From a checkpoint of a small transformer trained on Wikipedia.
Architecture: rotary positions, no biases in attention or MLP, untied embeddings.
MLP neurons of a small language model. Each row is named by its layer, matrix (gate and up: input weights) and neuron, and shows model dimensions 48-143. Each number is 128 + 32 x the weight over its row's rms, rounded and kept within 0 to 255. A neuron's up and down rows have the sign that makes its largest values positive.
After each neuron's rows, "fires in" lists the words (lower case) most often at its 100 highest values on Wikipedia text that the model never trained on; "fires after" lists the tokens most often just before its 100 highest values on Wikipedia text that the model never trained on.

L3.gate290 [ 38 162  84 184 148  94 144 181  64 133 144 125 140  89  96  56 186 118 137 166 133 137 106 157 132 107 120 190 200 152 110 103 103 115 157 115 145 129 105  68 154 109 100 139 104 127 162 119 153 181 173 145  87  98  85  53 145 122 122 105 126 127 150  79 123 100 139 103 155 133 128 212 130 183 102 127 143 143 200 114 115 131 132 136 173  94 167 138 115 114 139 138 125 116 101  88]
L3.up290 [ 48 165 108 182 173 101  99 175  68 111 146 121 152 113 105  95 127 126 112 174 126 137 103 155 119 134 130 188 210 157  97  71  90  86 127 117 152  72  75  84 169 102  85 120 141 174 162 131 186 148 176 116 104  97  82  72 114 137 111 114 121 117 180  83 145  96 115 103 157 109 147 209  98 165 114 118 139 125 189 105 149 141 126 148 162 105 150 127 130 124 150 142 125 120 108  94]
fires in: "2001", "2011", "2021", "1991", "1", "1971"
fires after: "200", "201", "202", "199", "197", "–"

L18.gate29 [132 145 198 157  87 110 104 134 132  59 115 147 143 185 106 150 143 128 146 171 187  94 131  70 140 130 147 109 141 152 120 143 117  62 136 175  60 170 136 138 113 159  93 174 133 111 154 138 134 159 134 168 130 114 115  67 158 132 119 131 145 128 135 145 101  93 100 139 133 104 159  85 167 129  69 145  68 147 120 159 164 136  90 185 128 103 107 207  89 180 134 155  67 119  40 133]
L18.up29 [115 119 101 116 144 105 119 181 146 157 156  78 120 113 125 120  98 196 102 171  97  86 153 148 121 103 110  66 137 131 152  96 123 126 117 145 126 145 135 202  73 167 116 139 101 147 125  51  80  73 125 123  82  91 136 178 130 114 116 100 134 124  99 114 134 108 135 126 145 100 148 149 131 129  95 140 113 120  99 179  89 156  61 111  99 116 130 155 163 103 133 128  94 176 130 179]
fires in: "announced", "according", "since", "born", "tur", "mex"
fires after: "oun", " s", "U", "cc", "b", "E"

L7.gate51 [124 123  90 138 181 132  99 115 165 174 106  77 130 121 152  97 135 121  74 132 110 123 122 114 136 142 101 139 129 182 199 101 137 170 158 120 144 150 120 177  43  96 119 208 130 150 163  77 102 150 117 105 105  30 176 163 153 166 163  61 152 134 150 195 109 168  93 114 115 139 175 126 150 135 167 150 150  97  86  85 129 119 111 124  95  66 149 157 128 108 113 153 129  97 114  88]
L7.up51 [156 158  84 133 191 162  98 100 170 160 107  75 115 153 159 137 138 132  91 167 121 127 158 130 135 145  74 153 111 152 184 104 140 160 151 112 156 137 168 178  68  96 127 189 115 129 162  56 126 132 149 118 136  38 165 152 151 149 193  88 172 130 147 159  83 157  75  82 146 127 189 141 158 160 122 127 146 116  72  73 121 103 139 127  95 106 146 120 114 112 127 156  93  81 107 141]
fires in: "published", "american", "former", "republican", "commercial"
fires after: " p", "A", "p", " for", "ep", " com"

L9.gate182 [ 77 117  79 114 188 102 101 108 124 152 193 147 132  87 155 134 154 124 168 171  90 135 143 108 134  92 122 146 168 134 150 134 137 100 132 144 148 147  84 144  95 145 155  79  71 162  96 178 142  71 141 137 126  80  75  95 124 153 125 134 136 184 123  92 127 159  94 105  67 114 116 100 145  97 167 125 164 180 107 207 163 203 153 134 167 169 103  91 141 170 126 157  94 107 170 113]
L9.up182 [106  91 136 136 169 126  98  93  81 122 174 164 147 137 163  91 154 153 162 172 108 202 126  57  90 150 151 126 118 135 141 164 159  84  92  84 163 119  87 101  94 144 164 127  87  91 109 150  83  75 178  83 133 125  82 117  97 140 131 137 143 148 160 114 122 184 133 137 123 120 135 133 109  88 157 119 202 225 177 196 117 191 117  86 141 154 133  92 132 152 116 112  90 100 110 155]
fires in: "cup", "it", "called", "card", "want"
fires after: " c", " C", " W", ",", " w"

L7.gate127 [112 139 164 108  83  77 174 166  82 156  98 196 190 141 171 166 149 150 141  97 112 132  75 210 120 122 128 159 105 116 158 130  59 157 121 145 108 129  95  97 114 155 155 155 134 150 144 131 134 144 171 102 145 163 118 189 144  94 139 114 150 138  89 100  57 145 115 122 143 187 132 125 145 104  82 148 132 193 150 146 146  78 148 140 110 119 132 155 113 108 156 159 148 105  96 155]
L7.up127 [131 143 197 149 112 123 178 180 140 107 170 130 169 168 174 140 133 109 151 132 118 151 129 168  74 136  94 138 119  81 162 141 138  76 174 144 118 142 133 179 142 163 153 107 131 159 126 171  94 142 100  98  84 141 140 193 115 120 123  87 105 106 155 126  85  98 144 124  92 153 185 143 188 135 160 175 113 147 215 163 111 137  97  67  94 133 127 159  99 155 186 152 147 144  97 116]
fires in: "service", "southern", "now", "silver", "served", "soviet"
fires after: " S", " n", " s", "l"

L7.gate312 [154 188 121 136 132 130 134  99  86 143 138 161 149 146 121 157 121 128 186  69 162 138 135 143 153 145  60 140 104 197 157  81 105 119 189  95  91 114 119 140 146 129 155 151 112 126 111 214 144 171 134 139 120 105 124  95 112  71 152  48 130 144  87 186  63 129 124 175  98 104 140 145 161 107 122 134  87 129 147  84 104 151 157 152 117  98  88 106 171 150 121 101 147 155  66 142]
L7.up312 [111 159 169 139 143 112 168  96 100 123 135  84 133 123 171 170 189 138 197 106 142 104  95 107 107 177  91 122  94 107 118 101  93  91 155 151 115 189 129 109 117 108 122 177 159 115  84 148 141 152 186 137 104 136 111 149 179 147 121  66 111 115 131  89 168 112 119  89  95 137  59 138 137 123 152 122  98 116  91  91 126 105 130  96 144 115 133 136 129 105 188 150 193 118 111  79]
fires in: "announced", "published", "council", "councillor", "following", "qaboun"
fires after: "n", " p", " c", " C", " f"

L4.gate44 [117  93  73  95 133 123 132 134 128 166 172 116 200 147 141 144 148  76 110 178 149 195 122 135 100 171 138 108 180 157 142  97 136 125 116 102 115 158 113 118 106 147 135 122 154  89 120 124 115 132 117 185 166 154 152 146 108 124 132  67 126 153 176 156 103 145  77 103 102 120 149 136 142  67 145 119  80 144 145 155 100 212 121 120 215 160 132  93 162 118 106 136 174 122  93  62]
L4.up44 [ 71 109 111  71 124 150  72  96 109 104 151 183 160 114  82  85 144  65 138 152 169 162  83 145  85 163 102 162 121 130 116 138 118 137 177 119 150 114 141 148 157 144  92 133 121 109 133 104 154  74 172  94 142 124 184 175 171 136  75 155 131 133 165 156  60 171 104 149 154 146  98 122 157 122 121 148 136  98 130 166 117 108 154 109 169 168 131 101 186 138  46  97  40 140  92 143]
fires in: "well", "called", "william", "will", "celtic"
fires after: " w", " c", " W", " C", "w"

L9.gate297 [116 164 179 138 160 163 108 146 115 121 115 133 120  76 127 135 131 170 103 112 182  90 107  82  81  92 173  60  94 107 170 114  85 135 153  94 145 103 123 145 121 132  92 129 144 134 175 112 181 154  96 144 103  99 115 172 134  86 160 121 136  89 168 162  69 203 174 161 112 146 143 106 144  56 181 161 132 157 158 125 192 116 155 132 135 116 104 141 113 158 140 142 134  99 150 174]
L9.up297 [ 53 153 107 101 125 157 140 121 109  70 167  99 144 147  68 151 130 164 111 142 122 123 119 136 101 120  81 110 157 139 150  92 184 155  85 165  98 153 122 128  81 160  90 111 137 167 150 174 164 159 147 123 163 171  67 142 126 132 125 105 153  92 139 118 131 166  95 139 121 140  97 140  72 162 130 115 118 151 123 103 201  91 181  82 183 132 143  90 114  93 106 163 141 131  96  88]
fires in: "on", "born", "career", "life", "one"
fires after: "O", " O", " b", " l", " c"

L9.gate234 [ 79 132  98  86  52 166  98 176  49 135 126 161 157  65 146 104 115 141  99 138 116  93 132 115 134 148 139  78 108 143 154 158  69 101 140 169  99 141  99 102 178 139 161  80  80 151 118 172 136 111  92  99  95 132 151 188 103 136 126 145  87 156 102 181 144 157 128 193 145 164 133  66 135 100 129 142 144 162 143 125 173 154  79 129 182 128 173  77 154 179 215 114 153  92 130 151]
L9.up234 [ 80 118 188 112  72  93 114 137  82 138 115 122 143  94 156 105  87 120  69 124  95  54 107 159 143 116 115  74 157  77 111 114 120  82 143 116  61 156  96 129  96 195 132 111 172 125  95 143 123 130  99  87 148 146 127 131 134 120 107 112  54 164 173 146  62 112  49 158  88  94 101 176 109 128 185  86 121 206 131 177 107 136 137 151 118 191 125 163  93  97 156 164 162 116 173  86]
fires in: "band", "both", "bay", "husband", "night"
fires after: " b", " B", " N", "b"

L15.gate213 [153  84 136 171 155  99 162 156 112 114 147  58 165 128 114 139 141 115 142 126 178 139 184 145 152 132  84 135 191 115 122 109 166 150 134 158 129 108  80 112 205 163 122 158 125 155 142 104 118 107 156  44 147 212 108 153 117 102 176 139 135 126  81 102 157  69 120 158 116  81 135 162 167  71 165 136 173 124 234  70 117 153 154 190 142 105  24 106  48 155 125  99  73 105 138 144]
L15.up213 [102 138  97 113 173 166  89 108 133 144 163  50 139 123 132 124 115 106 118  76 247 106 171  96 146 153 118  84 185 133 103  97 112 106 163  90 116 145 125 143 215  91  99 132 107 116 125 122 172 160 138 101 205 127  74 105 158 154 154  84 150 160 131 110 155 157 125 149 170 109 108 165 147  96 113 119 154 164 128 128 144 129 129 133 173  89  77 121  93 106 143 152 117 137  70 137]
fires in: "0", "1"
fires after: " "

L5.gate14 [ 84 117 162 155  75  87 142 113 129  82 139 154 171 113 125 108 153 108  71 103 116 155 116  87 115 133 126 150 115 172 141  95 141 125 170 130 186 126 106 101  98 153 178 118 102 192 153  79 175 177 117 173 129 116 122 109 102 187 119 141  90 133  56  83 104  91 149 152 154 114 118 134  88 217  56 145  68 122  96 146 142 172 147 146 137 107  81  84 142 106 137 123  91 153 103 110]
L5.up14 [118 144 169 179 111 104 167 190  91 100 108 144 145 115 130 120  88 113  78 137 102 145 113 102 113  80 129 136 161 149 141 109  94 128 163 150 154 148  99 113  81 139 193 140 108 200 126  77 128 124  79 163 119  89 167  86 107 142 137 177  93 126  61  55  49  69 163 119 157  95 146 144  57 197  77 114 112 121 113 122 117 153 143  76 168 108  89  99 128 113 129 100 106 198 158  95]
fires in: "15", "16", "14", "sq"
fires after: " ", "–", " s"

L3.gate93 [101 148 107 114 170  93 133 144  95 157 168  81 138 111 139 133 155 117 152 110 132 144 135 136 107 119 129 172 151  83 196 154 126 156 174 135 120 133  55 155  61  68 129 207  84 198  90 154  83 188 134 119 113 106 118 136 163  93 108  89  94 154 100 149 142 154 136 170 176 124 138  97 207 130 186 160  74 118 127 139  76 144 127 102 207 121 112 115  62 132 155 104 142 110 108 120]
L3.up93 [107 201 160 151 154 159 114 114  85 205 140 110  97  96  86 171 154  90 219  93 133  61  89  88 116 168 103 113 124 130 124 150 121  60 138 180  97 134 136 126 100  92 175 163 155 107 114 118 148 182  68 158 102 107 140 135 183  75 144  84 178 103  90 166 117 119 152 120  85 107 105 131 156 161 144 154  51 145 108 119 140 120 163 106  80  94 115 149 146 118 150 144 128  99  91  97]
fires in: "announced", "published", "council", "republican", "councillor", "years"
fires after: "n", " p", " c", " C", "ep", "ab"

L11.gate258 [ 93  97  72 136 153  94 118  92  71 136  99  99  88  99  91 130 127 113 130 123 135 105 109 138 151 124 140  92 110 116 120 132  88 191 165 152 156 168  75 187 176 102  81 116 115 129 150 138  61 137 123 160 144 151 125 100 136 137 108 159 119 179 199 123 103 143 105 114 140 121 117 147 113 165 183 184  88 148 100 105 144 132 168 127 148 132 167 136 173 113 210 162  99 135 139  89]
L11.up258 [133  72  76 115 117 105 103  83 127 102 107  74 122 143 100 143 119 135 105 117 130  93 133 139 151 114 124  82 129  74 124 136 118 213 146 121 176 128  64 203 165  93  82 116 136 134 127 158  39 152 142 168 132 153 121  80 118 146  76 115 101 166 184 157 104 130  65 116 133 119  96 126  90 164 223 159 110 211 129 105 140  93 110 118 130 173 153 140 181 129 179 175 108 148  87 101]
fires in: "music", "musician", "cast", "vessels", "andy"
fires after: " m", " A", " M", "v", " v", " c"

L7.gate177 [ 94 123 113 123 124  97 172 125  89 160  98 162 180 129 111 125 135 114 103 151 185 113 148 190 170  96  72  99 150 176 105 193 135 128 107 179 157 140  98 149  77 209 146  70  92  70 136 140  96 159 141 179 127 173 108 101 114 138 170 132 113 164 101 108 103 171 143 172 106 125 136 129 133  92 168 123  91 131 132 191 133 146 157 171 136 173 127 153 174 116 152 113 203 101 126 120]
L7.up177 [105 144 144 148 160 107 115 125 126 122 111 131 181 140  98 120 121 144 117 133 134 128 142 179 152  86  40 130 127 126 130 142 121 149 102 165 118 126  84 133 164 158 103 101  85  44 184 191 113 143 107 163  79 108 104 105 153 125 198 128 119 110 104 146  82 121  96 161  86  92 173  85 138 134 133 137 115 117 147 149 141 104 130 118 148 170  51 142 218 153 180 156 171 106 154 157]
fires in: "he", "league", "were"
fires after: ".", ",", " t"

L3.gate52 [ 87 159  57 170 135 130 136 171  87 107 160  90 164 139 127 114 158 100 119 169 119 159 140 168 127 164 132 134 125 135 121 114 118 151 100 133  87 111  91 106 152 153  82 185 121 144 145 110 163 159 112  55 198 152  66 105 128  73 156 117 158 122 101  97 110 101  97  88 161 158 162 199 160 106 155 174 112 132 199 101 177 146 112 161 146 166 112 150  88 113 116  98 128 114 110 126]
L3.up52 [ 59 145 120 158 146 134 139 160 133 123 130  83 136 159 129 140 124 108 142 163 150 159 139 150  95 158 128 119 128 169 144 128  99 160 114 129 110  79 124  95 152  99  86 166 100 124 158 119 198 177 121  59 182 127  81 140 129  87 144 149 186 107 106  94 100 120 103  58 166 137 128 144 161 139 119 173 107 121 121  95 194 102 140 185 154 142  83 142  96 114 135 109  85 140  80 119]
fires in: "1", "41"
fires after: " ", "–", "3", "4"

L9.gate258 [118 190 114 141 113 110 166 111 103 184 131  75 160 119 141 128 160  88 122 114 162 137 130 109 154 162  95 129 191 124 120 127 100 110 176 135 132 149 100  82 186  83 136 145  65 149 148 114 112 189 225 163 161 124  95 135  77 100 141  76 135 156 103  75  68 171 107 114 135 145 149 119 118 169  90 149 112 145 113 102 105 143 145 115 128 158 117 190 142 138 147 132 101 169 100 138]
L9.up258 [107 191 133 139 121 119 155 118 108 162 160  92 131  75 136 128 187  74 161 114 117 126 133 119  81 179 121 112  97 141 134 121  94 105 115 132  97 156 142 146  94 150 179 171 117 142 106 152 110 145  96 155 128 164 142 150 129 171 179 102 134 145 165 146 174 114 110  70 118 178 149 145 143 175 139  81  99 140 114 115 127 142 139  86 110 195 168 123 122 160 109 203 176 118  51  92]
fires in: "published", "system", "council", "she", "councillor"
fires after: " p", " C", " c", ".", "ab", " f"

L8.gate155 [ 54 118 127 160  91  61 138 100 116 144 108 137 135 109 166 137 121 132 146 169 115 172 123  38 170  77 161 142  92 116 180 102  81 123 126 151 136 133 137  97 116 157 122 135 109 124 107 121 149 182 117 165 130 120 178 114  90 118 157 104 161 129  91 195 106 120 148 118 107 139 121 141  57 130  94 150 122 106 102 126 180 109 135 135 170 103 117 155 120 142 118  88 132 180 163 138]
L8.up155 [120 116 122 149  81 113 113 112 111 142 140 165 149 124 158 119 129 110 142 199 149 197  97 113 172 117 143 166  85 137 129  92  96 130 107 107  95 192 140  98  69 162 108 147 145  83  90 110 171 182 119 137 187 130 154 113 113 144 176 106 126 120 122 154  81 123 148  87  89 130 105 165  90 120  83 176 142 106 112 108 166 126 135 101 156  89  85 187 124 130 144 112 118 182 128  98]
fires in: "15", "16", "14"
fires after: " ", " K"

L5.gate248 [ 85 145 151 101 155 157 161 106 125 150 119  86 171 192 152 135 149 114 166 109 142  71 121 165 105 151 143 111 196 140 119 120 129  80  88 114 118 157 183 102 117 145  75 156  87 131 164 153 116 121 151 128  59 118 144 155 119 129 123  76 141 157  63  88  81  76 108 133 120 159 149  81 115  68 121  94 150 110 165  86 119 112 125 110 109 102 155 165 166 219 138 104 187 105 112  94]
L5.up248 [117 116 126 152 159 169 162  92 140 129 103  78 176 176 137 171 133 158 141 108 115  79 199 184 111 182 109 160 160 141 144  93 141 135 124 137 127 132 163  92 102 144  73 113  80 130 186 178 114 129 138 162  92 171 117 163 148 162 138 100 135 113  89  90  89 108 122 124 138 113 153  94  86 134 132 117 134  87 151 103 129  61 140  82 134 108 152 163 192 197 137  98 168 129 111 106]
fires in: "he"
fires after: "."

L5.gate124 [ 69 166  88  88 127 119 175 104 128 117 158 127 129 113  55 109 167 118 101 128 133  53  41 194  71 152  79 166 163 136 117 100  97 191 119 143 128 117 101 137 123 152 144 141 145  99 125 124  99 101 143  99 168 200  85 144 101 116 118  77 142 154 183 132 125 123  97 110 129 154 106 144 118 143 135 139 148 147 134 143 132 125 167 149 105 168 202  79 136 109 140 149 197 123 202 110]
L5.up124 [ 58 117  51  92 127 116 132 139 145 159 129 119 112 106 106 127 159 104  98 129 130  61  67 189  89 124  90 160 141 142 142 100 129 209 157 105 118 111  87 103 132 108 113 117 112 119  82 109  84 115 170  74 166 187  68 142 111 148  90  95 149 156 177 139 113 159  72 103 188 146  91 142  92 136 140 126 146 161 141 141 119 121 166 187 115 187 175  57 142 116 111 137 150  79 160  75]
fires in: "football", "music", "footballer", "further", "musician", "fired"
fires after: " f", " m", "ur", " M", " F", "f"

L6.gate148 [121  76 175 146 165 101 127 162  50 133 103  98 114 172 102 169 152 106  74 124 211 133 116 143 109 145 130 117 165 146 120 106 133 119 146 126 106 144 128 138 116 116 159 148  94 125 143 107 128 121 125 117 107 141 165 123  88 141 140 100 122  83 142 167 116 158 128 147 123  85  70 136 159 110 168 148  73 158 132 164 189 113 173 145 116 145 165 195 206  92 150 172 190 137 180 107]
L6.up148 [128  70 142 130 135  94 101 117 110 113 133 111 107 170 121 190 150 114  87 131 149 153 122 149 167 139 120 136 148 117 113  87 166 112 130 158 144 186  86 112 202 128  90 140  79 131 142 124 121 118 131 159 138 115 143 131 127 176  92  95 156  93 140 165  55 166  89 119 178  63 112 111 147  90  95 142  85 205 113 155 174 104 148 172 137 118 188 117 242 124 161 156 165  89 167 111]
fires in: "film", "music", "films", "album", "musician"
fires after: " m", " M", " the", " F", "M", " al"

L12.gate258 [162 165 153 201  89 178 143 113 109 133 124 117 204  96 119  92 137 114 121 134 172 167 128 177 124 120 144  92 131 104 141 160 118  96 157 121 138 155 155 116 109  97  80  98 165  86 135 133 155 102 166 157 103 133 149 200 130 135 150  92 166 106 198  82  96 103 179 121 147 170 136  48 113 133 136 140 115 104 109 158 170 154 125 160 164 117  97  90 119 127 122 110  95  97 126  93]
L12.up258 [101 129 155 202 123 168 158 115 146 110 159  66 198  91 103 149 131 121 114 131 154  93 108 124 126 136 117  93  92  73 141  73 185 145 169 113 110 101 158 158  57 162  60  78 162 167 111 137 169 127 134 110 141 148 148  95 116 143 160 130 175 152 174 130 127 167 140 130 174 167 174  76  73  52 130 148  98 124 121  75 162 132 128  94 191 203 122 130 115 144 142  94 137 138  94  62]
fires in: "born", "on", "n"
fires after: "b", "O", " O", " b", " B", "°"

L3.gate266 [123 184 137 151 176 167  87 104 184 188  74 111 110 155 102  78 125 143 155  84 165 133 116 103 108  93 102 102 152 117 109 128 152 139 233 118  98 147  71 117 115  63  79 150  94 124 126  92 165 113 148 119  80  96 140 122  94 146 110  68 155  68 108 142  84  85 113 138 123 157 193 143 152  90 147 143 111 133 130  61 200 105 160 110 125  54 131 153 149 101 130  82 106  41 145 102]
L3.up266 [ 71 166 136 133 142 161  97  90 170 141  98 107 140 165 122  96 112 141 102 125 178 100 133 128 109  97 122 130 149 122 103 167 116 116 207 126  84 140 101 139 134 129  89 141  30 132 117  95 163 173 163 104  89  80 129 170  72 178  91  75 174  91  69 168  79  96 116 165 115 129 120 136 146 118 121 163 143 107  75 108 181  93 129 132 153  76 109 160 139  80 145 135 101  72 123 122]
fires in: "s", "former", "american", "commercial", "summer"
fires after: " for", "A", " com", " E", "um"

L6.gate45 [ 94 113  92 166 158 145 215  86 141 164  93 114 123 161 124 157  88  93  71  90  99  99 144  85 151 126 159  77 140 103 177 166  87 126  93 127 128 144 131 128 143 152 116 140 140 104 162 122 168  95 157 131 123 131 103 174 127  59 185 133 156 109 112 109  87 173 129 111 123 158 124 120  79 155 135 117 154 206 160 140 172 113 159 160 148 114 138 128  65 162 141 139 171  43  76 153]
L6.up45 [ 80 151 140 134  89 120 114 127 140 163 102 127 136  94 116 160 117 134  70 152 180 168 139 169  90  87 149 157 119 190 120 127 124 115 123 166  98 155 184 139 143 143  95 129 128 123 193 177 144 173 173 134 106 140 188  98 156 174 154 137 104 127 119 139 107 165 134 145  90  78 109 119 134 105 116 159  95 154 122  82 147 142 178  33 131 141 118 163 162 190 143 173 132 150  98 130]
fires in: "he", "she"
fires after: "."

L11.gate69 [ 74 106 151 100 136 146 186  84  71 132 122 136 107 105 100 185  93 171 166 102 164 138 109 154 118 143 138  52 103 160 134 145 126 114 157  79 123  92  97 143  43 111 126 123 134 145 173 156 145 129 165 152 115 132 109 146  99  92 139 158 170  97 112 130 109 183 158 129 188 185  96  93 100 100 146  74 103 158 217 152  75 145 133 173 142 166 121 122 108 172 113 109 200 112 142 163]
L11.up69 [151 110 181 155 122 111 133  84 131 193 188 134  97 113 102 209 139 128 125  80 121 118 210 111  92 140 119 128 131  91 141 167  69  68 156  98 124 106  89 107 134 152  84 111 139 115 146 182 155 124 147 117  96 164 182 114 147 132 200 165 136 142 138  92 130 186 149 168 130 136 109 171 103 162 113 110 153  94 168 109 197  96 118 123 163 122 154 128 139 145 124  98 165 140 140 100]
fires in: "in", "on", "went"
fires after: ".\n\n", ".", " w", " O", "O", "===\n"

L2.gate74 [152 122 119 149 107 102 111 154 129 165 124 197  37 145 137 108 161  84 170  88 169 167 149 110 125  72 128  94 121 113 163 105 109 162 160 138 110 105  87 161  90 154  90 113 153 104  85 133 123 126 160 116 184 161 139 102 112  60 213 124 177 161  88 158 125  80 171  83 129 153 139 147 109 106 107 178 176  64 121 126  66 131 145 102  84  99 158 127 113 131 108  87 127  95 180 131]
L2.up74 [120 153 139 110 132 150 105 112 158 194 128 202 104  88 117 125 155 110 164 145 161 142 141 151  90 106 183  81 119 127 122 144 143 166 126 136 133 200  91 169  43 125  99 131 107 118 143 108  82 131  83 172 214 179 134 127 131 120 149 173 133 142  73 151 128  90 126  94 129 124 128 130 135  64 103 200 160 102 108 133 117 126 140  82 147 123 140 111 125 164  98 123  79 141 151 146]
fires in: "24", "14", "140", "13"
fires after: " ", "."

L18.gate126 [152  98 113 195 115  85  78 109  74 129 169  67 127 126  86  63 140 103 106 174 100 119 108 117 132 111 188 140 131 150  96 159  84 146 154 185 129  56 172 104 192  93 154 149 148 138 116 114  99 122 174  63 152 113  74  97  97 131 124 121  82  79 134 159  83 175  82 153 102 107 131 110 131 115 163 137  95 159 189 131 144 158 119  73 101 137 129 105 148 139 149  98  86  97 175 161]
L18.up126 [134 107 126  82 133 119 137 168 129 117 142 118 106 169  97 120 122 151 145 150 163 166 182 136 105 152  91 137  77  85 109 129 147 130  96 130 128 100 181 128 126  98  68 134 115 177 150 155 110  58 111 163 111 105 134  94 160 104 136  96  99 135 156 115 147 126 108 118  97 109 116 114 116  76 115 143 121 117 137  74  74 211 171 118 140 111  90 103  86 171 122 213 137 102 130 132]
fires in: "first", "second", "third"
fires after: " the", "'s", " his", "ir", " The"

L3.gate285 [ 62 131 104 196  79 125  88 169  90 137 187  72 101 123  79 161 141 125  72 149 169 147 141 155 155 147 132 134 146 138  77 123  81 103 179 138 191 122 105 109 146  96  80 169 101 120 163  97 100 138 159 124 132 114 118  82 149 139 144  69 145  89 151 113 138  90 145 106 175 116 143 150 163 116 120 139 131 129 211  82 143  98 126 101 142 103 120 133 129 142  79 173  84  96 140 101]
L3.up285 [ 75 122 114 185 111 148 100 207 100 154 174  81 103 135  73 177 131 126  66 177 177 154 128 144 135 152 165 160 137 153  84 128 117 100 172 172 186 100 114  94 154  99  99 139 125  94 156 128 101 152 139 136 114 137 126  95 132 137 163  81 124  87 169  86 135 124 146  97 179 116 170 140 155  99 137 140 144 147 190  94 134  97 109 151 150 112 117 139 131 154  86 173  94  98 124 122]
fires in: "2", "2nd"
fires after: " ", " (", "–", ","

L7.gate3 [117  95 176 143  59 123 114 155  84 111  94 138 127 108 117 111 159 119  99 139  83  64 124  81  86  57 119  79 156 161 129 117  99 147 125 180 180 122 118  97 157  91 112 131 150 110 135 165  64 160  83 144 116 110  73  97 124 162 117 155 110  93 132 104 121 143  94  85 143 125 148 166 111 129 155 148 116 188 114  89 100  77 158 145  89 144 100 137 148 130 132 167  94 160  88  81]
L7.up3 [142  16 150  87  93 113 104 128  89 155 115 157 145 133 150  81 149 128  96 131 134 118 103 122  71  86 147 134 120 159 100 176 131 169 117 143 159 148 125  76 140 112 124 175 155 149 162 138 117 106 129 135 147 145  56 117 164 128 126 136  81 106 176 116 139 137  85 113 152  97 183 163 117 137 138 144 102 190 119 120 116 127  86 116  91 109  39 122 141 138  89 115 118 125  86 105]
fires in: "first", "second", "east"
fires after: " the", " e", "'s", " his", " The"

L5.gate205 [105 162 164  99 153 115  81  86 169 168 113 134 125 166 139 110 154 102  88 167 156 140 129 102  89 180 152  60 110 147  71 117 140 112 175 137 152 126 157 109 127 106 135  97 132 153 136 138  92 189 105  95 107 130 104 109 118  96  82 102 151 148  83 137 109 167 103 124 172 130 102 170 108  78 127 115 180 174 157  81 173 121 233  98 137 164 164 125 193 165 162 181 192 103 115 151]
L5.up205 [ 67 125 169 105 162 157 130  62 124 168 145 192 164 112 167 148 189 164  80 137 215 141 106 129 125 152 136  96 113 133 115  97 102 159 108 129 107 114 125  99 110 151 119 127 131 156 106 147 105 167 142 117  90 133  90 125 147 164 107 101 181 140 111 111 136 133 124 167  75 121 109  70 110  65 157 122 159 182 141 136 171 115 133  71 143 181 178 121 139 192 161 111 167 126  82 141]
fires in: "in", "website", "when"
fires after: ".", " W", " w", "===\n", ".\n\n"